MLP neurons of a small language model. Each row is named by its layer, matrix (gate and up: input weights; down: output weights) and neuron, and shows model dimensions 32-159. Each number is 128 + 32 x the weight over its row's rms, rounded and kept within 0 to 255. A neuron's up and down rows have the sign that makes its largest values positive.
Before each neuron's rows, "fires after" lists the tokens most often just before its 100 highest values on Wikipedia text that the model never trained on.

fires after: "-", "|", "\n", "="
L5.gate859 [152  97 220 126 111 188 148 104 168 158 144 140 141 106 148 109 172 142 139  86  94 111 119 116 164  98  96 133 137 111 137 149 139  99 104 114  71 149 150 124 108  91 162 109 129 123  89 144 100 148 163 142  95 159 159  97 123  62 130 147 167 163 113 156  70 167  70 131 191 153 115 135 163 141  55 126 122 189  86 127 127 117 119 153 146 120 102 141 114 211 186  91 117 103 120 170  94 112 119 117 102 179 132 128 171 119 148 123 132 197 144 126  88 108 182 130 170 147  95 192 114 169 137 140 146  68 108  91]
L5.up859 [152  71 108 125 112  61 156 142 136  93 133 149 109 163  99 194 106 150  61 102 110 118 166  90 162 103 134  89 104  97 107 136  87 168 108  78 146 139 103 113 133 127 137 110  97 141 105 106 116 143 111  77 123 227 137 138 151 145 165  90 132 138 109 108  81 143 122 144 137  57 143 125 128 115 137 106 122 116 118  85 130 139  87 122 154 127  98  75 100  81 125  99 105 170 181  90 124 120 115 134 155 129 123  80 155 107 135 167 145 166 134 111 137 130 134  79 150 183 127 167 154  96 107  95 115 137 128 124]
L5.down859 [101 165 125 125 118 130 106 199  87 118  67  96 142 104  96 112 120 138 154  74 140 124  87 120 148 109 118 147 136 133 166 169 178 132 164  94 151  69 124 184 129 136 129  82 114 109 117 135  37 131 126 140 174 131 117  60 163 135 155 150 154 148 112  94 165 109 140 182  90 135 106  88 150 152 215  92 146  85  59 133 154 169 114 121 118 144 146  94  74 154 148 131 127 140 163 157  97  97  53  96 126 131 172  94 169 134 174 183 136  30 140 122 113 123 116 149 149 127 176 105 136 123 172 113 122 109 108 141]

fires after: "\n", "|", " |", ":"
L5.gate772 [122  91 140  95  88  86 110  75 158 145  71 104 143  59 116 153 141 114 135  96 109 152  72 133 147 165  48 120 185 127 150 131 155 113 159 105  82 155 136 130 150 164 123 194  92 142  71 192 123 166 151  68  80 147 141 175 106 108 110  74 128 129 182 125 103 173  89 173 127 122  88  74  97 109 102 141 130 188 164  72  93 146 149 144 142 146 168 116 120 109 107  66 130 143 138 163 133 138 154 130 102 127 197 103 157 101 132 133  87 145 113 113 111  92 128 129 152 147 105 110 107  70 171 103  91 128 134  86]
L5.up772 [126 126 138  86 119 157 145 184 141 102 126 169 119 164 175  93 118 112 100 136 123  89 123 178 163 197 116 132 145 160 135 119 130 107 146 143 101 114 129 124 208 151 109 170  92 161 174 153 128 143 127 134 134 189 116 199 103 132 123  88 133 107 164 157 167 123 126 125 140 197 128 141 119 110 103 121 136  90 119  96 210 104 172 134  83 161 132 122 152 120 177 115 102 112 168 158 151 126 109  98 149 136 136  99 172 180 142 108 203 162 176 214 180  79 125 119  61 129 169 170  84 130 137 135 134  76 127 111]
L5.down772 [106 136  59 117 177 151 109 145 160  97 131 135  88 121 125 114 133 156 141 112 111  79 108 117 130 106 161 160 164 146 120 108 101 105 171 118 145 144 118 113 161  76 199 144 109  95 140 118  88 121 174 166  78 148  93 156 128 177 152 104  94  75 163 150 143 169  61 138 131  87 105 187 195 110 195 153 139 116 135 179 187 107  99 162 155 138 113 138 124 110 132 163 141 102 100 144 128 118 156 118  49 225 150 107 162 119 138 148  85 178  94 136  57 157 157 138  85 148 159 134 132  86 176 121 113 161 136 148]

fires after: " (", " the", "′", "s", " |", " their"
L5.gate241 [120  91 134 126 123 113  84 183 208 181 106  76 110  89  85  79 114 106 138 172 134  93 146  86  86 148 136  79 110 130 169 173 158 119 131 138 128  92 141 123 113 118 100 131  92 138  97  98  63 159 126 128  91 162 107 179 162 158 139 183  98 126 106 154 139 101 112 143 138 171 124 118 104 156 108 167 143 142  85 117 143 140 110 126  87 113  80 171 145 153 138 114 134 106 132  88 122 107  99 113  86 112 161 137 151 164  83 210 118  85 116 117 101 159 110 162 141 130 152 162 139 144 106 100 100 101 108  93]
L5.up241 [ 96 106 141 104 130  78 111 162 101 128 114 143 138 132 147 158 157 123 165 162 133  99  89  69 141 119  98 132  90 162  48 129  99 115 161 132  60  81 133 111 139 129 120 180 101 118 179 140 156  45 139 117 100 116 133 149  80 123 133 113 101  89  75 126 152 132 177 121 159 139 107 142 156 128 103 182 148 177 136  99 172 166 103 125 130 186 142 140 176 171  60 136 144 137  93 185  73 156 176 117 115  74 199 145 119 130 152 126  87 119 153 138 108 111 143 131 144 204 180 149 123 156 139 134 102 144  99 159]
L5.down241 [137 145  29 128 151  83 103 134 162 145 138 149 172 168 108 150 120 148 146 131  84 127 105 129  61 163 159  90 138 124 156 169 145  98  90 167 108 127 141 188 150  78 183 134 117 121 153 112  57  95 106 123  78 136 142 166 125 129 126 100  99 143 108 151 186 117 112  34 143 154 132 169 132 177 112 145 125 152  67 103 141 140 134  80 102 138 107 141 118 195 137 129  42  95 145 140  78  81 157 146 131  86 124 102 155  97 163 169 108 123 146 127 112  88 135 130 113 121  87 157 115 165 151 166 111 140  87 124]

fires after: " as", " is", " (", " to", " was"
L5.gate58 [120  90 152 163 108  92 165 120 164 144  59 156 187 100 127 125 100 130 108  93  32 171 140  94 216 122 129  32 129 141 130 165 112 128 146 144 109 138  73 135 105 129 173  98 141 155  90 100 237 100 150 116 129  80 124  76 127 134  81 118 139 128 187 115  94 134  99 122  85 161 151 115 161 120  61 112 166 171 113 113  59 155 113 131  91 118 128 144 143 189 128  90  97 120 135 141 165 149  90 137 150 156 139 152 166  85 138 154  94 132 201 151 154 107 142 101 125  81 123 130 140 143 164 123 127 111 120 114]
L5.up58 [ 51 128 120 162  86  52 135 154 143 143 126 157 169  90 138 130 103 145 113  93 131 155 243 155 112 101  90  93 151 124 159 174 121 130  72 113  82 116 132 163  45 157 160 149 164 115 124 141 196 168 145  87 134 158 103 111  94  49 158 110 104 161 101 126  99 178 122 122  86 125 127 109 126  57 119 123 140 154 107 162 106  57  59 128 102 149 123 113  88 150 150 113  89  85  94 128 125 157 111 146  54 107 101 131 199 161 123 127 177 211 110 149 108 122 118 108 109 150 118 170 125 152 113 126  88 145 108  72]
L5.down58 [119 132 125 110 147 145 165 196 109 134 138 112 144 116  96  97 148  97  96 104 146 168 142  92 144 172 118 157 174 108 181   0 115 122 122 102 164  88 152  91 157 127 138 162 149 103 101 126 153  92 161 100 156 152 135 157 139 172 154 161 100 124 140 155 159  89 173 157 182 131 165 134 127  87 127  52 114 146 160 137 132 154  76 117 169 119 155 161 152 129 115 113 184 130 157 117 104 130  55 146 111  81 133 130 143 157 153 109 133 205 149 127 113 104 110 183 104  82  99 165 131  85 144 159 190 135  99  96]

fires after: "-", " (", "|", "Rep", " |"
L5.gate195 [151 144 173 178  86 143 105 115 109 137  65 102 128 105 114  94 132 126 100 134  96 156 153 144  95 140 105 103 157 108 113 138 134 120 108 117 139 135 142 115 111 155 146 142 100 119 120  98 174 166  82 152 124 130 139  73 119 165 117 151 128  89 173 110 114  79  93 189 151 154  88 123  83 120 116 130 123 185 156 116 171  75 159 160  93 128 147 166 126 202 202  85 143  67 125 134 120 128 167 108 124 156 126 133 169 109 162 119 122 139 143 123 146  93 160 113 126  50 137 160  88 159 192 134  68 113 123 116]
L5.up195 [141 117 136 158 128 126 108 133 116 107 129 102 159 124 154 132 150 107  64 143  91 151 178 144  80 172 125 110 181  82 106 133 142 146 109  83  98 154 135 152 131 118 145 146 153 163 115 113 155 200 107 156 161 187 131 105 115 119 138  96  89 106 126 145  87 108 107 188 153  94  87 109 136  85 165  96 105 134 125  57  39  77 153 147 127 120 176 130 143 145 130  94 130 106 103 135 113 118 152 144 166  89 117 157 147 154 148 126 173 159 121 205 157 119 104 133  95 128 148 142 134 163 198 110 165 124 188 159]
L5.down195 [110  95  87 171  99 125  60 138 166 126 145 134 125 140 118 114 163 193 101  99 147 160 135 144  91 116 119 122 134 135 107  72 158  91 112 158 110 131 137  47 136 142 152 157 110 146 111 151 137  97 108 169 125 137 138 167 179 167 106 174 126 114 193  51  60 128  74 136 154 165 138 175 129 118  73  73  78 110 105 112  84 128 140 108 214 114 140  94 109 129 139 117 141 138 147 188 151 152 109 113 143  95 138 128 182 199  51 115 104 153 109 123  78 133 107  63 119 116 125  72 111 137 128 106  98 104  79  97]

fires after: " the", "–", "-"
L5.gate760 [107 140 154 102  78 159 129 165 153 140 137 146 163 116 122  87 116 144 134 108 105  91  92  85  88 103 118 102 138 171 121 139 122  99 113 142 180  76  88 138 182 130 150 144 119  96  52  76 166 110 156  80 136 111 153 102  95  89 151 140  77  99 106 135 120 113 143 152 177 108 159 115 194  96 163 198  95 136 101 142 180 135  94 151  96  97 160 103 147 167 172 112 158 135 162 154 170 120  54  89 145 126 100 143 161 134  67 135 108  85 157 132 146 116 176 108 128 180 125 115 138 176 146 147 107  90 125 137]
L5.up760 [101 121 135 126 206  95 119 127 104 147 124 170 163 117 126 153 114 186 136 135  51 157  48 110 124 140 146 163 100 139  97 132 118 157  80 174 109  97 159 152 149  83  92 148  95 116 141 104  43 125 177 110 135 117 124  88 132 114 166 146 126 141 152  62 126 144 154  38  94 141 152 104 169 121 124 128 190 161 132 151 140 154  62 138 137 139  63 109 107 111  87  91 136  93 193 217 104  45 126 113 180 158 133 106 155  95  99 130 119 148 124  97 175  86 134  74 140 128 138 100 122 101  96 101 116  83 182  94]
L5.down760 [148 127 112 119 170 174  96 185 131 179 168 144  83 169 156 144 101 134 105 143 114  96  65 135  86 140 168 130 142 122 112 201 110 104 157 160 156 115  57 232 122 152  99  97 110 152 179 135 145 141 121  79  96 140 130 141 134 108  80 181 151 109 193 105 112 138 134 122 154 161 146 144  95 189 137 119  62 147  92 130 121  94 128 190  89 124 136 144  96 163 116  95 113 146 116 124  92 135 128  82 122  74  99 210 140 131  95  62 117  86  92 139 174 110  81 173 138 115 123 202 136 140 110  76 156 150  60 153]

fires after: " the", "|", "=", " |"
L5.gate702 [ 96 121 122  98 209  81 100 103 194 151 135  99 174 121  42  90  66 104 134 171 148  64 132 121  91 121 100 137 162 182 174 154 163 107  94 135 147 130 157 123 145 129  92 122 127 123 130 140 107 122 146  55 134 115 106 172 155 119 124 152 113 153 132 110  97 114 142 144 171 145  97 140 169 164  84 180 173 131  92 134 124 109 117 154 144 107 108 165 148 168 110 100 141 114 178  93 175 125  99 135 163 149  79 143 111 109  53 159 108 126 124 147 104 136 144 149 200 140  35 148 137 103 134 126  95 152 166 129]
L5.up702 [120  90 128 104 120 102 128 179  66  90 136 142 104  96 117 136 135 107  99 171 104 113 115 121 134 167 119 160 115 140 107 111 132 202 187 160 110  79  76 137 104 131 114  89 167 153 107  94 130 130 130 127  49 151 138 102  98 135 151  96  57  74 177 133 129 109 131 132 143 120 129  98 211  73 162 138  30 139  39 112 153 150 149 116 145 141  36  95 170 146 141 111 152 124 145 131 135 102  25 136 158 129 135 162  97 112 168 107 140 132  88 145  90 156  99 111  65 177 138 126 124 162 138 175 139  67 157 164]
L5.down702 [137 115  89 148 118 114  91 117 195 171 174 175 106 182 113 137 108 164 152 111 174 109 103  88  34 142 156  96 116 132 119 141  99  81 114 135 146 161 160 148 139 112 132 151  80  99 135  96 192 169 119  62  73 142  46 141  97 143 121 177 173 120 137 111 145 134 172 121 116 112  76 154 107 134 151 190 136  92 126 150 105 131 117  65 139  98 125 167  95 132 150 105  69 186 183 118 128  81 103 145 154 112 117 128 113 101 119  97  77  70 158  99 203  91 165 133 144  97 109 159 123 110 112  88 102 131 113 107]

fires after: "'", " of", " the", "s"
L5.gate404 [103 139 133 164 127 103 108 124 114 138 160  68 144 124  78 103  41 127 157 143 164 185 165 148 212 161  84 117 200 186 150 153 142 124  75  97 153 125 148 162 165 108 177 129 129 104 128  96  87 141 158  68  93 125 121 161 189  85  87 139 167  97 152 148 141 104 126 142 146 117 134  96 106 115 106 201 158 134 119  88 116  90  71 145 152 124 110 148 150 139 168 107 154  85 101 156 133 159 151 122  79  95 145 181 168  90 107  88  44 160 151  92 102 103 170 138 162  87 148 136  99 105 145 132 130  96 165  85]
L5.up404 [104 118 103 126 132 144  92  84 178 100 104 159 116  83  96 172 146 108 151 108 185 171  98 126 127 119 213  91 170  90 143 133 147 111 134 136 132 147  56 113 138 159 135 160 175 136 102 135 141  86 181  96 139 114  82 109 110 158 135 159 120 138  46  90 197 170 111 169 107  68 152 134 110 179 183 124 101  94 103  92 156  91 158 104 123 159 115 137 175  51  87 180 107 134 149  65 106 143 142 153  55 103 137  71  97 157 108 126 152 117 122 129 205 169 128 158 103 126 132 129  98 137  94 114 147 127 113 118]
L5.down404 [ 72 172   0 133 145 130 121  86 210 128  72 143 156 157  91 149 107 138 141 110 140 172 187 204 121 169 167 150 130 117 132 101 161 138  94 134 149 156 121 117 126 145  81 119 103 133  84 108 173 175 171 157 164 129  96 113 179  76  87 160 133 118 105  88 181 142 148 107  78 147  93 141 142 142 148 149 112 128 152 101 116 118 159 151 105 131 133 121 146 112 136 192 105  45 167 114 154 123 114 110 124  98 119  92 130 163 156 133  97 136 121 124  99 114 130  83 146 169 136  75 131 167 101 143 124 136 124 124]